From a checkpoint of a small transformer trained on Wikipedia.
Size: 21 layers, width 256, 2 heads of 128, vocabulary 8192, 29.3M parameters.
Training: a variant of Adam for these matrices, 305M tokens, 4653 steps.
MLP neurons of a small language model. Each row is named by its layer, matrix (gate and up: input weights; down: output weights) and neuron, and shows model dimensions 16-143. Each number is 500 + 40 x the weight over its row's rms, rounded and kept within 0 to 999. Numbers have three digits each. A neuron's up and down rows have the sign that makes its largest values positive.
Before each neuron's rows, "fires on" lists the tokens most often at its 100 highest values on Wikipedia text that the model never trained on; "fires before" lists the tokens most often just after its 100 highest values on Wikipedia text that the model never trained on.

fires on: "\n", "bin", "^{"
fires before: "-", "\n", "2"
L10.gate280:550535478453526515459446526545531510482517541497540451519460479458511563584538468526528426499507544471541563495504542485488460516565558517472471518514545472469481506433473455458557450495465476493475548524550500492486515503461465453452515454478514477513462469489437464453585527595542541506556468476423499503490585569520489495487500534523514530449564496487520451413507431506536519483511
L10.up280:607508512553517486538507480514504466459433491574483519464489515475440482553528520489519488536515437444476462501503427446513558549540580521525386473555558543490497545439519474498531508431486519463480526552524529465485534504541521521466537536517500542468522448558521455554519505519452472447477523564520494527509504549495525536499465542480459556452559512507501506486536550591542434434498
L10.down280:577526462517449483524436514546499514578457419513439522535430501486424496456470503435489562478511419558573508504491443430545571461469497551480520544516496477479494580451537518528511491487540600509557493568489556508494440498551564463559460496499505415507490512510505587532508497487531458524535564500461525469515438494490452457508480503515494541604425532482469463460475546475487438463517

fires on: "1"
fires before: "9", "0", "2", "4", "1", "3"
L5.gate843:452487534572473512489530476563479507464547482551564473533542456551533482517522528499455525453439504511448467563491543483521571555467518560544521431484538490522514530482507496475527482491452528467474521469554496407524448495454446472534565504535429469540454533389417492485558541535544475538462462529447485424501507489504560507495548551477456516522448458447481476507428498488535523478512
L5.up843:556568544509558512469482454445491488476433499528530457545441473457494467475542541510473441485550526438522524514486457479454448458495515482515570414517485443522442526463521524477550537479469557437496543526499498521440475500463527474538450487524468525544477528451482441505465467470484443515520515492407521569527513418484490525475553539425473472553455559519569573551454476525460566495418
L5.down843:523463515520495386523462514477565467608544539557539535447517565427510496482545526521491456429445494519503486448498502557526582507481478538486455546422519454495524447558481550514552467452419546508497453479561447496558520478519554481466510499456455530518467528459568479483532457509503525557486502479520501474468472482531555545543473494410544597512503463531569421500453500583513480539451

fires on: "9", "6"
fires before: "6", "0", "8", "9", "3", "7"
L5.gate1021:492533465532537511490563432545512525439475487453486466419554483517490483514542495479470448511553494514525546416451573532543534497460486476487502495521527484516476492490462489518482584518447482499538499497474525547527500437543531538512565488510552515500523595497489589586450501510512510451512464460510443521511436475533508507523524482460422535394499588489506501498505449470447469557508
L5.up1021:463450524489504526576562439463540498440479554487466510468470546517538472455493497412477517543554570535507529529487520534488562445441449471568528509501464518528564442500500512488451536467589515512526490554514496468516514529556486465527523522593544476519566531482476541538417442530514557563513448573487531508505530455468465537515533502472434547541474529462496575595459481487423508486468
L5.down1021:405414457456481520529476501463531518548517552489484500535479498497527431507458453518516528634506580544502463521564526575484508516457481462587437574468466508440427542528530590494496485469555530476516509497486509482539497576448455496518467545495505475498500459481524533558460396503479479523460545574520474514470514495506512503501463511486481477524456483501491499514534556521498461525470

fires on: "2", " this", "1", " government"
fires before: "0", "9", " of", " to"
L5.gate924:535527527483509570545556481483407500479515437508460543508465517521563455564483470448485484456511532542508502497443515530534590574458561474468437440469443469522463552494572448547527511526420457455556516470479513471488451491475507540520518507488501476487442557456513516581513515452543509517538440525508526497445479515490472484563567442569426567513456464519498496564468462486470506439498
L5.up924:504505474483530524445522466572503454499456464487520506568449550522476500500491521487512527419449488497501459518426497506515530497465418450460497480493429437452578503477519532510483516564496429485508480507499497496492528475460536523470493520558513543532532456501518468473468480478496512486497516483534423545530544425523510465433538453520464509463436439568550472425546535471462508517465
L5.down924:484544501540527479573575464486486462554424455509573584470574499502552499479458504461547505517489485550531535497533459507450521478508477573529528554514506458503555512461527470440557448557489556479478485523462447496465485432471510478516443465530527490531492479442425544390502534484495438529456463516432518475488439530468574414466517474465471518445434490534457533427454516561532496460515

fires on: " ", "tra", "7", "."
fires before: "1", "0", "2", "3", "6", "8"
L3.gate171:504584493527521423480453536467541518445538449474572507495494524508545503480558512548434475477546466500513432472446597462512491529477497484502613526499484451513467505448508469501485530493476496466470385476492495566489575491575444474479456557513503537416493480453488488476532480478436562502572461489489463531488550466524490490547490467530431518561500565495489482487518508467474512499510
L3.up171:551501535481558530541526446513513461492481463501523492476533439445493501447480612530462533445490549477501534498496530495418454475553514522514544600560411478543447511425454484494464516507505484438549452505582505471546505493531464436456569456511532533434538527475479509476477572503526527550454467584520465492503512423463537489558522517468509464563485512551483484581541510492424530474463
L3.down171:497415463535516518498509543475492463598461567491489540500479476482498472474443440493489580549416514486485475533566458514599476525500486527532460432446545569504582466569496561516549503464494528540489558473444545493554458508507497536396537503483486488529528498452539483389497489527505426584520513509468503431531512606486504529435489482492535449436431475466563472496520470499518600543448

fires on: "9", " Bre", " Sol", " Open", " con"
fires before: "9", "7", "8", "6", "2"
L5.gate1093:493520547482531561564494516564455479457462475448459473456535485525501494521479490432474428549509482546596493547431579487433510467508569429506475427567460534587514480529600434484524525501420549530523514510446514486464544414510480452487531529529566514427587547459488480532422466466521475515503495495482567481569524473509460506549489484490462536502472511477456496460527485438520520495558
L5.up1093:543494520514512482528480461458465428499485513560479505515507591473466578500494540529537498490509447494534411563515476494515578530493510535464474460494461526497542462525475504510453450552461505467510509494506493504456531405522469478522548553562501572527565516516505496595508484508545489453522479514511457570446490451506504528604472494532448473496521458551528491422475446498465496529512
L5.down1093:426432478561422498422504441545515512480491427480511567439534501504507404451543433535476505482492616518469482470542490601488471533494466496570459539568575517475479496519468518465547477413522514407438522533484470480536504557534520557546444467457449479510435493454429521491481463453486550475456517481575527438489479540533494505485452466521525427495514503434523517553547516547516513476543

fires on: "0", "5", " on"
fires before: "0", ",", "s"
L17.gate17:501513432501552499490409487514445427527511517473466427515457482496457556450522508533443553548471451502496497514528457484571589507485555468479525496468558491541491536536467449484500468477479597414514534532493451515477451526469432538486485495454468510474488521475507471492492477512477546548535484512495546467500559564537537571539523586578559533539473485507550499472469503416530464539518
L17.up17:390434494546559470447485499541437504464508575432486512418451473519550496529524489539478508484463548473539513486506431477486501515501502539546494486498561605490512503514481456496513468498509512485577541523522484492465482437608499497488480460524490466453529563461504466511485486499448524541475515476535485453549497464498512524438454454546457481540521527506494454522486514535456515548525
L17.down17:578438545598516445523536449470593453507478525515527610534497493548497523521451502429565511484529529498553423487506496503524519458517420480522537533539434469481499535398480518497507490471453518489521584481448556515476491483483460575478501593514530464496470492527483521528536500516550499483447548494460489503511451497527531498487463488506561485544468518458515522575511490508390501586470

fires on: "7", "9", "8", "6", "5", "0"
fires before: "8", "9", "6", "5", "7", "4"
L7.gate360:482573464457493481540503511509470436470517530451489463491474461439497493538508432530505513516478563535483512467543541527508578472499507550439436510437468470501460494561484569456493511557427495500490562529519546472547457560502512471413549473445482479456513539532524506520469428540495487455517503504542478517566522518513460473529558573493507494513414521491523467502498507498439495501483
L7.up360:496485561481488454507510457441546489491520560477455468471552513465422497534518447517492492446547503471555559554484450518573517535538508526517451473529487520488511563460472439493477494418531511400521558525503453514410492562552489486518489472453477451487505552429488503512558520510521572475470566480467455446474502399517480565440511498546478508492481463485465541525463492485501490471501
L7.down360:495484451447470491520513510448479466486512493529496434505540512506477505501533558544476520538490437516516507423565489516507586490509552498424455591443534537455546508538503560490526539492531509498532511467548501470510551550446559513400548499557483487545486535550496413555493367482432476500441509526505507477479554515493467498486473518455558489451533498440521477559507501558536499535519

fires on: "9", "S", "s"
fires before: "9", "8", "6", "7", "4"
L5.gate1314:525519543581562493461544533482438509495505506443486432563556573503455475489453412464513510472536467482568443464464544499484530600473554530496518483484464591474460540555513502483479550458474407483516489485473565496491439416529559481567429477457536523488475501504446511525476486499518518463524476498536481506490516564544406527495558481529439540479481542524437570440482425559481500486497
L5.up1314:571443542479443476516529452503447467489599529445448427515554517525490535464557447489496550545534497562468590427513507457466533480531474446457545466418475501503493415505557515472509459548533543498517491514503491438525503543445484544475476432521511543471490479552518518527532518565427476536496532524523475479487521511469433432460521477460474462524518494409572533466514543544479517521467
L5.down1314:489448488494489493531503463541542429553475495530516450481582515458561519417492510475508441505448553494398453459464506509466486483543494467496468526503519544388461518479527484541483514500544484431481481530553519581548474547483509519476462526564498509457532552475508516480444461552411504449413535535415437437468506495456505564556505459434484503476513417503550460446500478444584490557548

fires on: "1", "8", "9", " "
fires before: "0", "9", "4", "7", "6", "2"
L3.gate394:476535526537505600525482435480501486455515455464555495503567498521528475500475484493519456447475535570536525505519475474563441450492569464540522482515524527475471482455538476539527555508494471488570486400494542559502476511445490503517448489513407470541473520498452605521479467508554514471413480462481508493494470435483473455475514465515457515457457513517469504492536399570464519445474
L3.up394:471536491519491413498510491563512528487465515570452513593505482482478478512478503532377499556472447452450485574548527545471501510565529530489529404499556479470493483497505598577474492520428469516432488569480526533410468524479582560473553526480537530507465455585512487536537520509500502531535526479468461507498491519527502607474499548581490456581439456461513564468496576496528481448524
L3.down394:561533462496491445548450447552567464488440525562516534577467538539622426509520524568495558573533445506512505556539435506503461507506442535509423532547538511439516579534506528488476507469472552480442532576523552514488500399533548436493581468545508458508554497527436459491579523482487452502491509539447487530505459564458518498521471489524444431531509504510493495476508637467506467541463

fires on: "\n", " Norway", " Canada"
fires before: "-", "\n", " ", "."
L10.gate243:489513462531526500558549474465534495529425478487536548572470491447472536563500462478493483550504485470532600516562515543463505515406567485525461456509516515456479486522498485535450524466466452505494455556499483528517439424456419510473485485468449520526477549492394484498452464525467545443506524528481495491465554545522499488462527520520534500474542525485413466459541447481514433484510
L10.up243:440514447540512415518486573417511533500554520424534497462509486455530472512453569484483515498509501589511451501516443473550449456430471505509453535522568439534497546458444501528480530469544561462554487539517495536602509495571423508421514533554529501541526521492421493499528459490467535553450529545520505465565546486511455547419475472485466540474486477450510480550523517531486527479530
L10.down243:455535474472452468489488474494531456606522533509491440464494451538499497504489513450460491549458499503532442437456502507500501471516450524499544547511544485564473510492572516497556499493511554468507578514471541469459560532589533481491496540528496542470538526504524506542535455582542489623440436490536465475519449468466468424493474471526496582554495546510458530466394543459466465480560

fires on: "\n", " |"
fires before: "|", "\n", "|---|---|---|"
L5.gate283:569493509545501502474448554497511519456427469566480487471517511490554586503462514523501451530542562515516474506599526556484550503484499538498467518529584528464496588514550535505473534498489478466539477570482496520439529494499538488480470515481467524507425531432480446547545478545508523435495547459463400486483509498498533474532418512515494560506544585458521494456529500458485504442569
L5.up283:500473476486566549504461524466475452517453447471532498496505583519424550452457543516498439518564504530504480471530454526499526534486513532509490478593473463512470576514515439466543510486530487514459561448468570447554497551478455530502540476477434522544552491463555497497518494515544488491491536558482510464457517488498519524492512508525518546557532468523534402511500512482491532494485
L5.down283:514550514590461509608551511505513421541559500481515526512493415466519512492571521464565473534590466547514523480455499520461472480494478395535535526508436491569483474527489514507490483462500593557525465520478531504556434510568506492461470573519464477455536474526483529538499487507443481517522570536487503531484361541523492367502503511469493524415529528443511460546531485531514440591506

fires on: "0"
fires before: "1", "0", "2"
L5.gate1338:447477532533480508475455480501496479532498452512512492576463431539526542553535565536441508540492461476549525490484512474545545475533491428456470477468465505526483540438520463534564505512493513417489514443423570532503467551438424517490438452453480549438508465504525491477546532462452528427446510439457412518484580502558558517529510476484527538438452460490543454456533415516539513549513
L5.up1338:406465525486437532472474544596460512466509505506481505482422496421530556425554567468517506521478566560557485476452463520534517450519532485402496485486465527539531417416538541479485430502544511520536540547519462542452487466434490552510544530537503492477461468497535490522525574497447455498472470505466441500561553467546456489444414456475514526493562494539510560444515438544504528527493
L5.down1338:476482487464517491543535455482504576488446501522507496501469561470460479411466475492537436480494578538515538508510470530521409446459499529472485585510519458529572404519506496509514482503575540561505464544558471521441550511588512563501526542587519449555543478517522503504530537521497490484547523555515491492542472515463476444437401460508459522556581539499410554520465548532541568500483